Part of a small language model's weights: 12 heads of 64.
MLP neurons of a small language model. Each row is named by its layer, matrix (gate and up: input weights; down: output weights) and neuron, and shows model dimensions 336-463. Each number is 200 + 30 x the weight over its row's rms, rounded and kept within 0 to 999. A neuron's up and down rows have the sign that makes its largest values positive.
Before each neuron's rows, "fires after" lists the tokens most often just before its 100 highest values on Wikipedia text that the model never trained on; "fires before" lists the tokens most often just after its 100 highest values on Wikipedia text that the model never trained on.

fires after: " /", " (", "-"
fires before: "0", "ost", "Gls", "loan"
L3.gate1257,167,223,236,169,171,171,155,194,199,179,192,176,142,204,158,135,172,234,255,219,230,222,175,216,225,214,186,204,199,154,246,196,218,210,152,256,173,226,202,265,201,184,214,184,212,202,142,230,144,162,227,221,193,223,144,151,217,194,197,227,205,259,190,170,212,216,181,223,192,214,190,205,205,251,243,198,186,176,197,235,202,188,181,213,204,206,205,222,194,208,184,224,192,154,195,234,271,159,270,251,242,164,149,220,147,201,235,152,178,193,227,178,207,208,268,201,245,161,228,207,205,190,146,220,210,255,202,267
L3.up1257,237,190,167,209,173,157,233,181,164,183,228,196,224,195,197,167,180,144,178,204,185,207,227,241,185,207,202,129,186,241,174,202,212,160,200,176,184,216,261,194,211,129,199,181,161,169,170,193,170,228,152,189,229,153,205,243,178,212,271,246,226,234,194,219,179,187,168,252,252,197,175,219,240,172,253,196,190,149,195,184,217,235,188,216,195,177,172,271,211,212,232,177,219,183,185,175,228,256,164,141,242,187,214,192,186,155,194,173,174,212,253,190,189,187,212,250,163,211,258,211,181,176,168,148,203,172,189,244
L3.down1257,235,250,181,161,228,174,200,198,177,249,227,226,165,236,243,198,169,150,220,237,173,248,149,208,201,232,229,170,204,176,183,231,160,189,217,169,202,214,172,242,225,179,242,179,218,195,217,210,207,230,126,164,210,189,141,167,187,138,157,233,288,256,230,206,235,141,207,160,212,166,184,198,228,227,236,238,204,152,230,215,232,186,222,170,195,220,190,244,190,195,202,210,210,240,201,175,252,126,225,217,202,199,248,221,201,216,193,205,163,193,225,161,270,161,175,165,235,136,185,187,259,215,195,193,242,220,217,196

fires after: ".", "\"."
fires before: "\n"
L3.gate1298,211,235,211,172,229,220,135,186,195,214,215,208,166,162,177,178,293,207,188,271,141,216,247,277,202,201,190,200,213,213,252,261,186,218,213,190,208,143,174,199,250,162,203,217,253,218,205,212,203,115,207,210,247,194,243,193,208,197,188,179,218,163,224,238,180,215,215,147,176,211,211,208,168,218,137,190,197,177,225,208,193,226,143,224,174,184,180,207,202,197,230,235,198,183,254,174,222,170,225,189,186,192,218,203,135,171,252,179,200,185,228,234,214,234,216,191,215,196,217,232,227,160,220,232,223,226,207,223
L3.up1298,223,267,179,154,219,168,167,192,147,207,216,223,207,200,234,188,204,208,197,207,158,209,194,236,168,175,187,193,211,197,237,207,124,211,173,192,165,214,141,251,225,204,224,244,181,201,201,238,200,190,175,200,213,225,257,226,146,167,249,165,153,164,188,245,249,205,235,208,190,208,176,227,163,199,213,181,250,166,215,247,237,199,162,162,227,149,199,131,202,224,219,204,199,178,223,198,201,191,148,209,218,235,242,193,240,197,181,184,155,202,183,241,179,172,206,224,152,153,188,270,180,195,210,271,180,242,197,176
L3.down1298,192,259,139,146,197,223,170,169,185,209,209,147,238,212,185,173,189,221,238,224,198,222,218,225,206,165,183,208,192,162,228,229,179,198,190,227,195,225,201,168,214,157,219,193,203,230,173,211,217,193,151,200,217,214,190,193,211,177,166,197,193,164,216,229,206,222,221,186,188,221,209,163,253,210,220,215,200,174,177,237,179,170,151,224,172,142,154,176,165,157,215,171,218,192,197,158,200,202,191,212,158,192,236,200,187,200,216,156,175,235,230,225,189,178,214,245,145,172,166,237,226,176,219,256,157,193,182,214

fires after: " /", "0"
fires before: "0", "\n", "Gls", "1", "4", "5"
L3.gate1916,226,177,195,211,211,147,193,195,206,225,184,237,136,181,227,147,194,224,122,139,203,227,199,223,234,226,174,200,198,230,200,193,181,235,194,198,193,190,169,257,216,215,211,263,192,232,171,226,195,189,250,223,159,211,160,211,214,169,217,202,272,217,219,229,234,209,176,187,177,203,191,199,159,271,201,190,178,227,284,194,223,143,195,145,209,263,131,190,174,186,219,189,206,174,239,204,213,206,205,206,143,231,205,212,201,254,222,170,205,207,229,155,292,206,211,173,212,159,221,258,252,234,156,194,231,240,213,267
L3.up1916,264,207,191,167,237,171,225,141,251,220,190,104,109,207,202,256,218,208,230,219,176,220,191,218,191,190,212,203,185,186,212,224,223,216,217,210,167,208,223,161,212,195,198,189,195,242,202,207,184,206,196,228,239,206,177,206,177,165,179,234,179,182,214,164,208,207,153,184,200,167,210,197,190,164,183,204,211,142,177,274,197,166,199,183,191,199,200,170,193,201,238,201,218,198,252,194,201,190,212,208,242,239,175,239,159,210,238,170,208,199,189,213,218,194,220,169,276,231,256,215,220,212,231,236,211,172,151,229
L3.down1916,189,203,221,248,159,171,227,198,224,239,229,222,163,204,238,149,199,159,160,207,201,213,178,155,196,212,205,193,200,187,203,235,195,245,206,194,212,211,174,206,240,206,192,181,230,217,175,191,228,226,180,231,149,208,168,190,181,198,172,217,194,209,248,189,152,194,195,198,208,215,162,194,190,195,225,208,179,196,208,208,158,228,235,211,240,176,183,221,138,203,162,206,217,208,184,242,221,204,220,178,235,261,101,190,174,170,252,231,216,215,240,224,242,163,227,230,213,180,164,165,200,227,227,168,244,195,238,232

fires after: " 0", " —", " ", " 2"
fires before: " 0", " 2", "\n", " —", " ", " 1"
L3.gate1315,214,235,178,266,189,204,218,198,236,239,229,238,223,201,183,205,259,128,206,178,191,189,191,197,199,151,248,236,188,232,210,234,149,208,147,217,196,225,235,216,197,197,213,202,165,197,152,156,243,178,228,168,272,308,177,188,206,194,217,235,209,172,181,162,158,218,179,180,190,189,190,209,159,223,233,185,146,260,210,225,214,236,187,234,235,164,216,194,175,200,156,222,143,196,214,208,175,229,232,226,206,163,189,216,165,207,174,238,196,175,215,204,209,156,217,180,212,151,186,192,198,208,169,236,188,240,184,235
L3.up1315,204,176,240,247,225,214,219,161,223,229,204,230,173,241,198,161,265,140,219,238,139,234,214,168,144,257,212,214,198,191,191,217,220,212,187,216,212,205,179,215,171,203,235,200,222,203,199,255,169,226,251,161,186,207,191,206,136,192,159,239,218,173,255,208,186,185,219,197,253,178,155,189,188,193,231,186,144,154,168,193,176,177,220,130,225,207,190,209,166,182,225,200,209,206,195,157,166,194,170,219,219,203,197,214,136,181,194,217,192,231,205,236,214,209,203,233,276,173,260,203,233,204,177,228,187,224,213,126
L3.down1315,213,139,187,213,172,194,217,200,159,233,197,156,230,190,189,193,185,151,211,243,187,159,205,197,181,238,138,200,198,185,200,157,181,245,242,220,204,207,190,180,216,211,156,253,211,214,164,198,239,225,196,193,151,161,214,189,219,211,223,190,172,199,177,168,160,262,233,157,214,201,151,194,183,240,207,153,251,162,161,157,204,209,116,200,194,210,184,165,213,173,182,170,206,169,254,167,188,205,228,213,201,250,228,195,190,219,232,130,215,229,201,193,189,237,196,233,247,161,241,193,179,203,250,214,154,170,216,178

fires after: " 1", " 0", " ", " 2"
fires before: "\n", " 0", " 1", " 2", " Upload", " Country"
L3.gate1832,263,171,221,175,206,197,261,170,223,151,210,203,175,195,167,173,198,177,233,225,184,212,220,196,152,234,224,252,215,185,195,186,176,206,204,180,246,176,176,236,209,203,224,218,205,213,204,250,207,229,266,175,204,201,170,192,208,208,250,147,193,214,255,198,134,158,223,173,233,200,163,228,217,204,176,134,196,231,182,157,177,165,144,199,192,189,201,189,207,149,145,199,185,164,205,251,164,218,177,243,156,243,239,200,181,229,131,205,165,178,222,205,161,208,186,160,189,151,195,155,189,156,190,229,180,224,179,221
L3.up1832,241,201,148,181,173,199,232,175,187,190,207,192,161,249,205,242,170,256,224,186,234,223,193,254,160,216,221,160,176,205,171,222,201,174,193,159,180,169,259,231,158,190,167,184,194,185,260,212,208,226,184,170,159,195,208,194,175,163,212,191,195,162,246,190,225,217,173,207,177,210,201,229,156,202,212,238,176,267,191,175,212,180,213,210,194,180,205,204,215,177,200,272,157,194,235,220,249,213,185,210,213,270,152,176,227,168,167,172,241,199,201,167,222,228,243,260,162,177,167,227,180,211,229,230,179,193,164,231
L3.down1832,191,207,180,151,160,155,149,225,205,205,241,176,218,180,179,162,216,228,243,225,201,170,148,195,189,154,185,256,233,227,220,223,201,201,188,225,158,183,278,178,242,197,222,214,189,254,119,202,175,253,206,231,181,193,217,194,226,131,182,238,223,172,180,199,232,225,143,225,185,144,193,253,239,259,196,213,219,226,201,157,231,216,197,197,268,221,145,185,213,154,181,185,174,190,174,217,191,190,205,246,199,173,164,188,179,233,182,176,219,213,174,223,163,204,218,190,214,211,170,245,218,202,188,241,185,192,210,178

fires after: "|", "\n", " |", "-", "=="
fires before: " |", "|", " ==", ":", "\n"
L3.gate1811,192,207,248,269,224,203,212,201,156,230,173,229,231,215,167,232,210,152,199,241,224,191,217,231,204,167,213,189,185,169,218,247,228,233,200,211,202,217,224,177,215,229,207,246,170,211,190,209,167,180,184,228,178,238,294,128,193,190,147,127,175,216,207,193,179,179,230,219,184,199,190,165,215,185,211,251,222,189,185,225,201,183,233,203,196,212,238,210,168,212,165,214,190,206,168,206,213,141,270,232,207,152,200,180,205,174,211,244,173,217,210,204,216,169,217,173,251,180,169,250,179,183,230,188,217,190,205,194
L3.up1811,167,199,209,132,190,272,239,147,245,173,210,178,209,124,153,173,181,176,230,201,198,204,175,224,216,156,191,231,197,216,211,220,196,222,194,189,190,207,189,224,271,211,209,147,230,199,206,191,205,212,203,134,180,237,211,155,248,191,197,169,171,203,185,219,228,202,202,177,235,215,234,219,283,174,181,186,219,175,224,218,175,210,180,176,151,146,210,168,201,183,223,180,222,187,194,206,183,185,225,186,217,182,175,130,215,185,237,224,191,204,206,130,175,180,208,169,182,149,192,192,220,188,207,185,208,198,222,220
L3.down1811,157,248,218,195,227,201,212,167,225,202,202,199,216,188,215,171,197,215,233,223,197,152,247,197,267,152,169,231,224,195,200,209,227,226,231,197,246,161,161,218,211,222,182,152,197,219,162,191,204,191,204,172,203,298,148,250,177,199,184,244,205,187,178,209,202,173,221,155,217,242,238,245,196,223,192,234,166,251,196,222,164,233,148,149,254,193,217,173,234,184,179,227,154,174,230,247,215,177,186,167,208,212,219,154,223,141,255,197,171,150,193,163,199,182,204,165,156,203,139,179,224,160,150,246,238,237,191,221

fires after: " "
fires before: "\n", " ", " Conn", " Capital"
L3.gate623,233,139,222,203,195,188,258,209,203,224,210,176,183,207,187,177,170,231,176,210,185,160,223,220,172,219,166,227,236,215,199,215,253,211,197,192,195,181,196,182,158,251,225,204,178,189,215,181,198,195,211,171,226,157,256,238,192,196,176,143,207,165,235,196,208,188,208,137,211,196,188,182,174,213,192,182,241,269,191,175,236,187,189,188,170,205,203,107,214,247,176,199,262,171,209,176,229,193,148,244,182,141,257,234,215,194,221,252,189,211,183,155,182,186,202,177,186,170,190,200,164,184,179,215,207,206,214,237
L3.up623,193,250,218,212,192,198,209,193,275,258,172,220,248,178,188,176,200,196,214,256,217,227,244,214,231,165,219,215,172,163,179,165,196,167,171,152,213,186,216,183,202,123,200,222,214,210,233,203,201,171,230,205,217,201,195,138,212,214,193,241,225,165,223,203,209,222,216,216,165,208,196,212,247,216,178,194,171,130,162,131,217,192,195,197,189,143,146,169,195,177,213,220,183,159,201,205,199,156,243,252,189,202,206,204,199,229,168,239,198,178,167,231,245,263,158,147,236,141,193,157,213,238,196,221,220,222,203,156
L3.down623,175,189,217,214,217,186,185,214,240,215,218,217,229,203,166,184,213,176,198,200,157,193,216,256,183,246,255,221,174,229,217,192,158,222,212,184,162,178,221,159,193,176,160,197,209,202,178,212,216,190,170,221,259,240,265,243,160,199,168,215,162,215,214,228,201,224,210,242,138,224,120,228,204,208,206,265,188,239,228,230,166,223,217,238,193,274,199,194,239,183,154,195,180,191,165,210,174,254,268,180,180,228,222,156,191,195,138,196,219,226,207,205,165,191,193,167,191,200,173,205,220,198,238,206,159,178,224,201

fires after: " In", "In", " in"
fires before: ",", " he", " the"
L3.gate1857,186,241,205,191,193,207,196,203,193,217,219,232,225,177,214,174,189,214,170,193,125,202,222,200,203,225,290,173,220,194,197,255,191,194,250,207,211,189,212,202,248,230,243,201,224,191,272,225,140,192,213,218,154,151,288,219,208,233,149,193,216,196,171,240,168,165,265,209,165,217,213,212,213,167,206,189,147,214,168,185,211,247,236,188,253,186,133,200,210,195,200,185,250,215,157,232,168,177,231,185,190,199,179,199,191,210,184,229,147,190,217,193,214,154,207,182,162,238,196,256,214,163,194,160,183,253,195,173
L3.up1857,246,238,209,220,235,173,245,241,248,211,194,235,202,248,208,167,196,146,166,220,166,200,205,199,268,246,214,191,198,213,246,198,208,249,243,227,202,252,172,218,219,173,182,220,203,221,212,202,195,201,202,240,184,191,215,174,189,236,210,209,234,144,180,215,237,196,170,191,233,218,192,213,195,209,217,206,135,215,256,195,156,294,177,256,165,203,195,157,233,213,179,189,246,113,225,218,182,233,215,240,215,207,246,209,178,234,203,222,226,188,159,188,180,185,206,226,140,185,197,220,178,201,235,225,210,210,207,209
L3.down1857,192,219,190,161,195,238,214,160,230,196,148,185,199,204,154,191,212,184,181,157,112,166,181,253,169,184,164,200,195,204,231,224,159,207,176,223,198,206,233,210,250,172,223,153,186,183,197,220,181,180,198,162,206,208,182,186,133,220,194,184,197,154,195,231,240,210,211,224,206,199,168,261,198,209,227,178,221,234,173,207,204,183,223,233,234,184,163,160,220,221,186,174,184,170,228,240,175,197,220,195,229,224,202,173,199,217,198,194,188,196,153,216,177,239,191,149,209,202,173,214,266,176,226,172,244,143,198,223

fires after: "\n", " |", " (", "A", " F"
fires before: "\n", " |", ":"
L3.gate184,245,210,158,229,203,239,158,261,233,173,254,172,253,240,168,161,205,231,247,194,206,219,204,241,168,210,170,167,143,217,214,190,223,198,203,151,196,172,185,154,225,195,239,220,248,220,251,191,160,225,168,180,207,198,201,208,215,248,238,175,175,210,237,169,224,197,231,251,173,156,167,205,222,212,175,184,134,212,150,179,228,220,186,220,155,160,189,203,270,168,174,230,194,228,243,186,181,181,178,226,223,178,170,159,187,164,183,237,185,241,180,230,166,240,156,200,152,242,140,223,183,242,195,173,172,197,212,212
L3.up184,193,212,220,214,259,189,220,178,186,189,187,169,187,207,178,190,128,211,228,175,215,183,210,215,191,228,195,259,230,167,190,210,226,201,186,212,272,181,190,210,194,239,169,209,208,184,207,180,220,172,217,188,192,220,166,195,207,232,214,239,218,262,168,233,115,198,175,187,146,189,175,242,202,184,207,222,221,223,230,185,205,188,217,186,245,174,219,217,256,201,205,233,195,229,200,238,171,179,208,171,225,148,198,193,198,144,134,189,242,197,208,221,229,233,208,226,181,161,234,181,224,154,192,181,159,221,201,133
L3.down184,197,197,237,211,169,176,231,204,219,180,194,169,163,188,165,180,167,260,164,203,186,177,192,203,200,213,212,259,150,250,194,185,156,157,237,168,185,168,209,238,243,201,185,238,255,236,187,134,163,189,206,225,210,225,237,210,235,147,196,213,212,178,153,177,205,159,152,217,255,200,249,188,196,204,218,191,144,248,251,203,184,216,224,196,208,175,184,216,181,202,237,233,182,183,218,230,200,165,239,228,160,202,215,223,189,218,203,218,218,230,221,226,221,218,212,225,242,152,210,213,198,189,226,160,170,186,182,180

fires after: ".", " =", " (", " Ver"
fires before: "\n", "ag"
L3.gate1973,215,144,245,205,244,223,166,193,224,209,222,229,176,151,204,245,247,184,205,243,114,213,169,231,227,156,175,194,188,225,237,247,190,154,244,256,221,227,175,252,215,199,195,227,183,150,167,241,215,159,256,204,167,207,221,214,206,249,186,178,216,234,187,199,184,190,231,123,208,187,180,199,184,268,176,254,193,159,188,225,160,187,197,173,239,233,236,221,193,187,224,207,160,237,245,181,215,222,194,185,226,233,145,154,176,205,195,269,217,187,264,183,268,180,191,198,283,169,211,238,184,167,165,230,207,255,179,228
L3.up1973,147,218,220,168,199,183,143,175,229,208,180,183,233,167,237,208,233,194,214,217,231,147,228,216,178,177,211,174,171,151,224,179,177,170,185,190,195,206,169,205,209,247,217,210,185,184,193,226,196,217,162,200,191,206,200,175,198,196,172,221,184,189,206,204,255,187,250,176,236,236,211,226,244,199,199,186,136,176,185,225,239,210,181,169,172,224,201,200,218,200,179,155,167,211,236,205,215,152,234,213,231,204,250,200,159,146,163,185,223,238,156,207,185,201,228,219,183,192,268,246,141,227,225,140,137,203,213,203
L3.down1973,174,255,204,199,162,214,157,159,171,180,188,222,211,231,207,221,224,189,237,196,169,204,257,190,216,163,164,204,188,202,155,210,189,228,175,233,229,211,238,207,190,175,208,174,223,172,273,209,183,254,228,194,187,204,203,213,178,183,175,187,193,194,195,192,165,202,211,199,202,222,253,156,209,183,168,207,187,181,189,226,260,152,188,204,217,209,177,194,179,194,190,194,192,213,211,199,225,244,234,143,246,178,198,210,163,213,214,186,236,192,150,197,166,201,183,176,228,278,149,182,161,250,178,229,262,166,224,222

fires after: " to", "–", " in", " and", " from", ","
fires before: ",", ".", " to", " he", ":", "–"
L3.gate13,204,194,218,202,182,192,143,190,208,175,252,187,212,183,214,174,188,152,213,221,205,190,226,248,152,220,167,223,134,157,178,258,225,190,239,208,233,248,216,186,201,213,213,218,225,183,219,198,196,179,221,201,204,157,263,203,230,183,170,202,189,186,192,262,129,217,190,281,182,188,209,216,167,218,217,187,170,225,226,205,186,196,142,201,198,170,178,199,203,158,193,216,158,192,212,190,187,190,246,237,198,183,184,203,92,235,192,203,156,210,240,215,211,228,212,150,298,165,217,221,201,244,230,193,168,175,192,215
L3.up13,185,251,224,210,230,190,168,245,189,170,202,158,190,231,216,214,204,183,196,189,240,222,185,142,166,200,215,226,237,150,176,207,232,239,222,111,188,273,177,193,196,177,189,164,177,193,236,178,174,227,208,177,216,202,219,162,153,200,209,225,180,235,155,237,200,143,205,197,177,150,189,197,247,145,188,235,154,178,175,199,206,206,225,237,221,255,166,237,187,202,200,228,165,212,262,220,165,214,247,273,200,149,172,203,211,198,227,232,166,221,196,181,226,188,160,196,211,168,216,184,209,230,212,218,204,136,228,227
L3.down13,207,172,230,222,190,201,244,242,169,202,191,189,152,184,265,222,232,186,161,175,139,162,208,180,218,221,202,222,215,133,217,225,174,180,215,202,185,201,170,200,182,221,257,187,234,218,187,214,208,158,172,196,202,174,185,214,169,159,234,208,193,261,205,172,192,156,142,191,160,232,194,204,195,139,196,187,165,221,185,202,162,201,228,194,246,167,184,228,219,216,180,240,246,227,191,196,205,219,136,242,211,220,211,163,247,250,176,262,256,203,188,218,219,209,183,172,207,190,219,235,190,209,221,175,232,240,195,201

fires after: " =", ".", "\n", " career"
fires before: "\n", "-"
L3.gate1251,142,140,230,179,226,250,169,185,193,211,148,164,207,177,193,242,193,160,191,182,208,247,237,259,207,170,209,186,140,219,160,202,218,208,231,202,255,266,212,152,185,190,270,233,181,136,235,203,235,173,176,158,242,191,246,143,222,206,161,179,195,225,209,191,182,214,212,194,158,199,159,185,213,189,204,197,209,153,182,160,179,215,166,177,181,215,195,136,227,226,235,230,134,223,161,199,217,182,253,212,227,177,208,172,200,188,227,205,190,214,245,278,204,197,259,177,276,189,207,250,203,164,212,204,215,151,144,246
L3.up1251,226,178,220,168,163,227,188,205,170,221,259,240,230,241,161,200,186,194,207,147,223,231,147,175,249,197,210,171,262,125,171,186,164,225,163,216,223,199,175,200,191,206,214,209,216,184,184,217,210,203,197,222,223,194,199,214,220,213,231,210,204,185,213,154,220,167,184,192,218,201,253,196,254,205,230,166,206,245,210,161,224,147,172,202,201,225,174,204,205,200,200,185,169,173,238,189,231,175,154,215,176,162,176,195,203,217,128,148,172,205,173,267,219,170,190,237,201,189,180,223,217,199,175,200,175,186,256,224
L3.down1251,208,205,208,236,151,186,157,205,211,152,247,190,181,220,203,179,230,193,219,259,209,223,219,211,213,169,233,209,187,152,267,213,214,182,206,232,164,202,171,168,145,203,214,192,157,146,231,172,176,219,162,155,183,214,198,203,204,174,242,230,192,173,189,164,227,213,169,201,195,217,176,225,198,187,182,189,175,246,174,186,203,200,197,192,227,197,180,146,201,172,156,171,216,181,231,224,234,195,159,236,164,160,200,218,188,188,130,233,185,244,233,207,147,206,196,190,178,266,160,154,183,183,233,183,226,181,207,219

fires after: " in", " In", "In", " January"
fires before: ",", ".", " he", " and"
L3.gate1520,247,219,220,202,195,165,189,243,207,169,237,251,177,183,178,180,225,277,171,192,154,179,204,238,173,229,189,191,212,237,183,213,224,190,240,190,222,206,193,168,185,190,219,263,153,180,171,203,143,184,205,243,205,225,185,172,169,188,260,207,159,173,174,246,223,142,233,191,210,292,180,197,203,183,179,202,207,216,180,177,159,213,206,164,243,244,180,232,249,217,204,187,265,196,181,195,167,213,189,225,199,211,248,185,202,174,218,159,237,213,211,209,240,183,246,189,222,204,261,268,192,218,198,216,208,194,225,287
L3.up1520,216,204,263,197,204,160,159,209,210,146,182,226,186,193,265,226,222,168,234,174,217,191,274,220,198,241,229,168,213,240,215,194,193,211,170,207,203,198,124,231,197,195,204,193,234,152,240,187,194,169,199,220,220,183,167,206,181,196,199,196,223,203,217,188,158,180,196,166,217,193,207,206,179,196,161,267,212,189,159,194,244,188,157,181,176,231,213,165,246,267,172,116,139,172,169,244,147,148,173,222,181,218,228,272,168,216,224,202,209,204,129,217,241,202,185,188,182,192,193,218,204,195,166,247,204,230,203,223
L3.down1520,217,268,199,227,148,229,174,220,210,220,200,148,151,199,216,213,217,164,182,154,182,160,209,184,286,211,211,165,199,208,249,205,190,161,158,226,250,195,237,176,209,212,262,233,218,221,205,205,126,142,159,201,219,128,185,176,236,202,199,260,190,207,182,217,177,203,220,171,255,170,166,229,235,206,201,258,173,164,155,223,206,171,174,251,183,202,171,220,236,200,210,177,190,198,218,150,169,198,241,228,153,202,169,170,207,130,136,174,152,278,188,149,240,165,203,205,175,170,192,245,235,189,185,205,149,233,228,169

fires after: "–", " |", "-"
fires before: ";", " |", "–", " Aj"
L3.gate33,152,243,211,227,253,232,186,264,264,222,127,217,188,191,193,174,201,161,170,208,204,269,196,237,188,181,212,230,196,188,169,258,197,214,252,200,213,203,244,182,223,190,242,242,214,188,177,205,210,188,196,240,209,217,232,164,212,246,188,187,217,248,178,162,144,188,203,201,220,181,177,204,233,150,223,231,161,243,163,232,197,191,173,217,195,238,212,181,218,199,184,186,205,200,193,239,227,201,236,213,195,179,223,221,203,194,185,190,215,148,241,171,207,159,186,121,213,248,227,181,218,238,223,193,199,185,213,232
L3.up33,194,184,216,219,215,192,209,235,203,155,212,251,162,233,212,184,175,134,172,210,208,203,226,171,168,203,204,223,166,214,191,275,221,213,181,151,208,252,167,215,234,158,172,188,199,214,196,228,136,228,203,210,263,185,231,172,191,204,253,210,219,163,199,238,155,190,218,263,211,212,167,244,226,205,212,252,184,159,243,220,157,178,147,212,187,218,208,186,202,216,196,219,219,227,190,236,212,184,226,198,209,220,219,160,153,224,210,215,271,193,189,221,227,190,142,191,189,189,240,218,177,213,283,206,143,257,167,209
L3.down33,188,216,237,192,216,279,162,167,247,239,247,239,190,282,215,224,179,201,208,187,244,176,238,209,255,212,187,245,281,207,190,203,186,263,191,207,183,233,214,185,217,183,164,168,202,234,206,171,168,193,202,141,231,219,169,201,176,198,194,187,188,189,216,240,169,209,222,209,270,219,260,233,292,208,202,200,173,166,164,225,228,202,177,218,216,236,185,223,191,196,163,234,211,208,165,168,159,197,204,194,205,201,260,189,180,207,240,175,164,156,238,174,187,208,142,192,203,205,192,191,146,186,222,207,170,229,187,258

fires after: "==", " and", "Early"
fires before: "==", " ==", " and", " life"
L3.gate1538,239,256,238,146,154,209,215,167,239,202,250,182,169,223,237,154,213,219,145,123,179,184,239,182,182,198,183,171,218,263,199,243,176,211,202,226,194,240,151,206,200,181,194,235,204,191,206,240,206,215,200,166,152,187,194,211,177,173,247,221,201,204,263,232,165,203,179,226,182,179,184,193,166,290,85,191,213,196,198,207,173,190,143,210,207,197,201,224,156,201,173,197,207,191,193,176,129,203,179,211,198,183,236,238,175,247,239,234,191,189,179,162,231,212,180,163,271,123,168,180,232,225,209,225,193,191,196,197
L3.up1538,198,205,156,200,160,258,228,143,225,143,256,178,241,175,218,153,173,215,179,157,208,210,223,176,113,136,189,188,236,225,174,213,223,241,227,149,206,246,214,143,152,189,232,196,199,223,189,184,204,232,206,192,241,183,193,183,218,163,228,208,151,189,280,242,174,233,224,175,212,187,195,109,184,190,214,196,268,225,204,208,202,218,166,229,179,181,227,229,161,169,215,197,199,174,242,239,176,241,191,243,227,208,176,201,182,192,197,174,174,197,189,214,207,212,174,182,203,190,238,167,235,159,174,205,167,180,203,212
L3.down1538,213,217,185,165,243,167,181,194,235,201,241,189,176,201,202,251,231,240,151,191,177,165,270,173,142,238,218,187,200,245,156,176,210,231,241,158,212,310,221,141,189,198,256,182,213,227,176,195,153,227,190,219,215,233,186,221,184,256,166,206,187,184,190,249,178,207,169,196,218,158,224,227,208,190,204,183,227,225,219,224,164,253,214,187,189,206,223,188,203,188,232,213,195,165,188,255,199,223,187,244,183,231,172,188,160,205,167,192,203,146,205,212,206,209,187,197,214,154,214,223,193,205,202,232,224,193,195,211

fires after: " |", "=="
fires before: " |", "=="
L3.gate284,205,243,247,203,230,210,178,192,164,207,221,210,221,204,186,150,214,149,231,194,245,155,177,223,160,166,199,230,214,174,231,176,225,206,182,217,240,198,202,201,151,204,207,204,214,205,207,190,179,138,186,232,221,249,185,164,256,222,263,144,203,210,241,262,164,186,226,262,155,219,186,215,224,171,138,177,182,194,148,180,183,228,156,246,264,207,182,193,222,197,193,202,199,186,216,205,203,232,180,173,139,213,201,224,236,222,189,230,220,176,223,161,171,210,191,169,210,225,164,188,218,224,211,206,204,184,182,206
L3.up284,198,192,211,182,235,231,205,189,157,176,185,211,173,215,207,164,230,213,211,215,222,187,176,204,205,227,220,147,191,180,207,235,228,217,223,212,230,200,181,222,218,187,170,212,237,166,211,204,208,183,228,215,210,233,205,166,202,208,216,178,172,186,231,187,171,227,222,229,204,191,167,208,201,188,177,266,135,189,224,172,144,212,185,149,180,183,253,207,186,223,172,152,199,188,205,159,168,226,228,229,185,211,146,173,130,213,182,194,188,184,257,267,261,126,263,196,213,162,223,156,194,216,192,198,183,213,226,260
L3.down284,216,234,194,161,185,211,159,189,204,196,213,191,206,230,170,173,248,217,192,135,226,189,223,232,232,260,188,228,197,196,210,248,211,173,240,188,189,204,115,223,211,216,258,166,187,240,240,220,183,148,171,230,190,177,184,154,208,239,163,117,194,146,146,211,215,203,210,205,215,205,189,163,231,172,188,232,165,262,249,190,218,229,180,169,171,152,164,188,208,201,178,192,180,226,195,246,231,191,208,213,196,219,178,155,173,212,204,135,152,199,174,269,220,217,240,217,161,221,164,162,206,246,225,179,188,207,207,253